config.yaml
n_layer: 15
rope_fraction: 0.75
tie_embeddings: false
init: "uniform"
init_std_o: 0.0641
MLP neurons of a small language model. Each row is named by its layer, matrix (gate and up: input weights) and neuron, and shows model dimensions 16-111. Each number is 500 + 50 x the weight over its row's rms, rounded and kept within 0 to 999. Numbers have three digits each. A neuron's up and down rows have the sign that makes its largest values positive.
A block is one neuron, or neurons of one layer that tend to fire together. After each block is what it responds to, as a language model described it from the Wikipedia text at the highest values.

L2.gate177:487416493528548380547517463482638379586598459488532491519568422481481501539452530553490519558492403544521452546463621548431507483515447514532501499478510554485560414570513433541557478545494536514572512406495466453554528498498483462446599449464490598481443458589510577445587535450481435587
L2.up177:516431493464560451492533531467564455488571430469510457416509443522394509538518463521522440552434488525491563438410449366530529534481415454567521499457473516481512484521439485483572506450472463427480537435460407534591474497497502465484511491449443472447568541488476477481539623483613499458
L2.gate211:548535436552514466490451507454559497457592522549473521504447438523556568473483488384473536451497387475438491501482523549493507441553458482554617399512468536417501450433510457472425583436479449447389515460526535516567511473526574499483527518520472531485440508479468476493451494419495491404
L2.up211:527465447562495565506443607470424436503438415476556496575457500552439498451533421511497577555444531520578453474471498466499494455474445533595535562565540563478443472479411491498467497402439525490494551425447519542539473415502427509421508446416534511529532451456467431565503529522465376554
L2.gate236:499432550491482509399427472518463441552519481577480524487477509574539435458488502527487471507482470504430488527497491441442502450484565517595509456589523469423500585481461337434486482496541582486489557517424595494580494540467538445479496613475443460470458447511503548562528476420454566491
L2.up236:553451551526488531419502531419529478497542455540546470551499467469586538577458467485450439485493504419434534548568525465491551429447437538404503455478499476473471404560507585432471424516413532417472429494559545509466587537505544484530517465378492514501524507607446460506626572474423496512
L2.gate409:519475457507508471462513521522557446508484513482496459537550412490559580461467565483497530533424396488414501520431490433478630486477499666574467611488438561484448421582561530470507490458414424482525492459470591421501523561539473544414574566409461506535500463531409529493511572417506464516
L2.up409:517523517532461519459505544525599496511465510464514437451527444519468631436505499512505518461429441599445535431432463455500479557602523541446586519475445426440499508441524515436445550529514384469541510504533466472507507556534561465477633516457556579596479522495473499510509560474444586506
Description: Short inner pieces of common words the tokenizer split oddly, often after "co" or a single letter, as in colo-n-el, co-ck-pit, f-la-gs.

L5.gate96:499506437474541446522515456487508553542526479568546543505490499557565483486418453554474442504437463551437460413484459402562481425513527426521499446473474483398455566412472466353455565590459578540519556459454468486481468438512567477475500403514532412514367475450516471497545423424598495500
L5.up96:457503466503433509473592556582504466413455526458394541458525539502566529539389562534497576542553535481482406559422486473546470434544478454480478561439587480490459410427583398456474497516548526541474416526514531509489569519449397450490507397504536509519497457499464507498560418451564534509
L5.gate299:453471496543561522413554555530456474537473443488437479483495469432585471576554459573453531483540420546497506522498440434554525498505457522456550579534484399440469491490450456480504565519496584470407448511456467485498483453544541413593514401519450483518477555521488467473471429542484438508
L5.up299:527551449530541561470490411499500431461457609539494557455505479530488569512513473495455566502523540458434528560463491491542428519553499496533478462470512548529468471547508472425521426601491497608481583483598429608488585430462483507516504479555472489560432455390511563511543518507560460520
Description: Compass words (east, south, north) in location phrases, like east of Lake Ontario; weaker on word-start pieces like in, all, th.

L11.gate169:553498419490449469511460560501391497582480514512531416501471474452518541469418549540434542463489457611423468529493419500418469469490556478500573484550535418504530583497492546388501494561569493528409548486449377516487496597508453574564500406460457471515453458437514560452460526469558524565
L11.up169:541443462520521546534499424494483471555418553514600448370504462513509531462465514489443473534496480541502422515388430553478483596439495472498529598524491496561500405444508539511486460540520442534508470488518488471497421602539492538563513505508468488476518539499481518398467513471604547444
L11.gate201:553514473500492495527466494469441423468501438467525487403519558397448466554483477578545474401505544488562455509501484575454545494551452564518430532454545452533402450419458485452520476529520490471593508540484501516576524529566543452583576382478490481373386505511511480520425527578470426533
L11.up201:513535498454428582525497543498623494525482513602573503512520566587468525394541516415438455457495420519495537469587502534512513427546482514503492526490514438533439491508536553502489562419358578518529539502486462599505483492557532551487449498470435558542490460523596545524520448560611482498
L11.gate205:548570434450515483538504505523534397481437501493506389389552557437478464518526489633441572499564471522546437494567526577424531460534615566416457488526439516431473541466553458512504463580480460460512492484522457520495509534531508495547449500483479444559482541531464535526495560600574495542
L11.up205:456543428460576524515490487539547444620542528602574443479540440508547471539541461536530467460523561553508550547564470552414533462570589525462527482514486537596479513571559452372523475481545539429476577543491556562484512522458543476511528503601518428459588517499547505318435443492442501486
L11.gate237:448488305524538528457523592525462561500472453603573483514520518521559460533517572532490444469480447467489546564437434522557548496572493504492498545533556440460420492520530574379500558496441425577549495520498589484564532471471463572509510486560447525457505509454479368489512536537463481519
L11.up237:500557511478540586515444413483537551450485527519507514505397502575534508502489447550470526438502446585470478506581509536490386508427464477519440440492502523528455523440464487530481632524543512501494522571485358523521497546504478482641622486412540472488455455537433586520609535536504532419
L11.gate287:517468496502446520485596477534500444400484529518561523489512583508447486435517445540549453457596513434409489476454478490550480510489553504566524514509436414576541521454477453525493467498515556542488581489370471514526515532451505564600574464412544524616474465465450473529571515488597510490
L11.up287:516593366421537462494501431516418456537495544476483470524529527554541514371498450526499486535523552495410493489468468401519387483535512528476464486508609555444477514455545448437460475475484437490576436551446463509405471482488516498550485560443504458504473442430574432453456445514668474490
L11.gate361:528462503501500439522500526504488447476483463533508568489510503489495436484542486523462490511514529489454409485529463547489468461395540472523540414516567483550476522517512519410501428502510535514446638529519512558471460520479581569449527520537574558536426431442441470524490533483541436598
L11.up361:614482574438480429500444487530496509448480432532531502512474465516514578471526454574491584466484485510505538476497430520509454550480454413475468528495478524444470476462505456466593434536501541486424493480537501497499494472379499484480505466500561432583410439478567369452510555500480412437
L11.gate383:533507481415519562500528555526452504470556573541467492472442454456521525372569443416513516496455448534420481404481425551475484547481499461511554506471469372513474637599517508430494365520510433509563432507519523535568474438494516563554513411448554486583354449463489493510497522482487445441
L11.up383:543523460467468598509553504552543539511449526514602529481448432531500465387436403454416581518488538437487637639560587541394508626510588443539492447472476476444416570495443520509645540524506626483522463386516537520526504501464555458484450545506497515537545409477439447575533475430543500497
L11.gate500:547518557455516479436414482474499433520421485532539570409516565568549548433460409539529509527477445524477441452383377491475477477390512480527510524534504464471485487531527463469458488485566549432520459500479528556428523492532484527523571377427516408492431521490463532487511584597598456517
L11.up500:499556500526471536494509425518542409483414521579537587503462526498457518546544578505425484406520488482506530476499507528537504481452510488513457519518503605457527514576439471432368534458588475477497533484540509565504482437498536466566551487421547492544520462484520461541584566577556462496
Description: The preposition or verb ending that completes a verb or participle and comes right before its object, often "the": belonged to, convinces, welcomed into.

L11.gate42:476511515636492429583478535519507492536478472486464426560494537550532522520432555585454438472564519513420395424503435448430514502531565497506598516468487506407591507533544492427501534451556558568480511593384508482493522434564557505494513628497487436478405455557504499493519463506463536485
L11.up42:480462497522492605574465545478512446531547542530461559462564503489550525456507509549560560516470487480570523463482466519535593543383495468523608501593467497495469441507617477484470429487522482534468510598545488442516549498378462480533472506483494505453486522582501447619500479499523520455
L11.gate54:477427495546558475510549511510572438522525492515524515454527460509528529585475446529565410519442548506524512553515588444411544490449497598467519372414458565514478446490510564478487476591448502492482464474544465542460552531437560452444519551421494567579497509377498547548543482561479465459
L11.up54:504540481553523557584500443575564478518534431423539563503583507486419512511504638552523602521419472521577488411581534497529493463436462517465486513597472563539507500385561491462558501494557463488516502480501457444399553581489496545516501477530481541565435483516572476450503426491525338548
L11.gate106:628517498558496575463506509458441500561484420457457416490514441390558455428526518521459450598519490498465387474449609460502469582486494537489428518528485546498433551421512582432502466434555432502677558490562498493481510478514437523456572430530471540519554548526508551500447406467512477524
L11.up106:442584445509470528464426477537473394474542511453559525504515501499485452587463638501561556491602560514476542503567569448526465525608413531576490432512528506498448493537491553465496472445406592480532457541493529523522589566471462539485589530457456557466547506498487571515409469433516498460
L11.gate191:440481568528459518577464512446577428608549406546554468580524598569455478493469521512410490481421506509580548450485573536492500470499535498454497474407499511576479471448515525546488457434465552574471494473555555513519529419524429593512595451506548600402509471521430497476489531507570494409
L11.up191:464568608436453473487489615448479438464447484433549560473512432461466472473481558546506489446456509556499478489518522412617565512501542493523510466538439571604441555520485492510574552511379600462426404423530549468462486437545546511555488563508535559485457396497515478511583466536515541472
L11.gate219:471448426470435603527460532493489502466542492508430552491459432453430548474502547460454524555466558505492436522484532461507541505558469530412469596519529557550476502534554450434527462448539552601422497484479523550535489511609455584523581497427666500503443437495550504555527410479431413495
L11.up219:513382473498508509351482590490446542447446447520396500441510484508477604523516557489445465462590494464533444456566617500478476526490512476529508551435490472444533587428598461513586461557481482539541579459554584472440497496545444559524526469514401510476474384530551484467468478465440526469
L11.gate267:474573527537514427468499482453459499487582461519449540544519560474450539449531482463512512489581526530527483488477615405587538445509424479517493508523458473517462540578510531458550553545535492432509482598509521566496546463517619502515568519477492590526467503497561564550460488476408498518
L11.up267:419487486614482421411569458397482496432484507465519506443528513503415536423574481512542516448481477476480472493523516476583546478538591479580392558534461503407436440552473509498474421518538502436550563468494516466585547436616511535545488397447491489464448502566513502514501451520584559543
L11.gate327:490550451467553491582558521505429470551628459514449538537560450500477508509528478477501551448516529533511542509442496523417561568535468486530566437505533589409570495484478447400561471651510434492442450500573577503439480476481418494506483502480489418519521499449570453456547515439485495456
L11.up327:549415531519512534482535498572498484509568434480517553516506540466510568588463446469507498565398587560515493481530537592513587551498447515449459500454496613511547610512512492506573478485468501506397523438488548519538439437454453479493540512600537523464453506617486455527580531410475427484
L11.gate344:459489565529383402643523521480417539448475530493564592456525508594469499466504512392455524471500432472535544491549498484485541493451484457538494435488508551494528459486521456483493435577530515491551550522475522484507460495574530529531450507490488522394567459507619524485545500547558562521
L11.up344:484445444516531573512437485507509442529501509517511563484498524433470533447526491485520502474531565470542551566492552495464479503493506535388524501560471523355456487562408472351458419449453425533502505510517453509573437482528584568469465581399496594427436437524473512500591515483549502579
Description: Final word pieces completing military and aviation nouns such as tan-k, aircra-ft, cre-w, rock-et, for-ce; weaker on other word endings and on commas after names.

L2.gate276:513460411544477378459580532484500462474410494474506570457455445448545458467502524528535505514532432506519476425432438473551565567465590505538378478464547500432472556476487497421576492482510547526499485436507512561464497454520558484482520452521434357468507482458418503532524534489424496503
L2.up276:495414494557429388431583543528485473443484504547497483417512472519559444449517459578575555543519477517551469474528384453534539493484596468507511478505529491370486558398511474458617483480486497606567469448453509505487465507493532534576523470581497377462473467406497506484646530455483512512
L2.gate331:458448438581563509510543505491581540609496558587522448506551451569585526565526504493535503514533416520477431451459511467486565454528516448502576542423582457497525510537479562509482456567557515453504484407459523473568496455496452472600475453502560532582499479491543439414450452547527554521
L2.up331:528532406545618551550533483601549584599495510526493460495601509535530505516490487571538569532515454465506447392455518515520508423505577524516529532426541423442453529531588538468505540583516500504506476453456513533533479561462542429582508465514478569507469507472541450468499477427560553483
L2.gate392:493476411540468425625507439459615465422430486492604358516466541534427519585446556515511533515473452506479478450518477430513524408498524523616498525464503522550495378515526556360548512442500441479500485517492488492522498577523524534558510518520582451596389533529527546511530450426434492548
L2.up392:506483479510462403586476461537605457426480437465580330484437512459467479509479558575504463493475449542479508478474492401536545413425452502597503515507531488516443421521506623385532456432498490473535514501481476517532466548561493550559514484454592446559423613523531567590449428488420460465
L2.gate489:396408501549557483501508524545627516436606469623545422555570434489579498503512488537499496519530508502428480476449516506551536445461558394476622507503484546523473510469502508419476468538406522488491484484501517516605458523459576539491572543562531524529480507623473511475531539492503526450
L2.up489:488443544458482508491578540539562478445571562564431423491556370496550509551502487495551517470535495576455427477439393502507513546542545449475546467444470486448475515474508533447534549496463494477416563630531487496541456523441647578457557558524570566515477509454429479488531526567457630513
Description: Mostly the preposition "against" in opposition contexts (revenge against, complaint against, fought against), plus narrative verbs and connectives like became, served, After, However.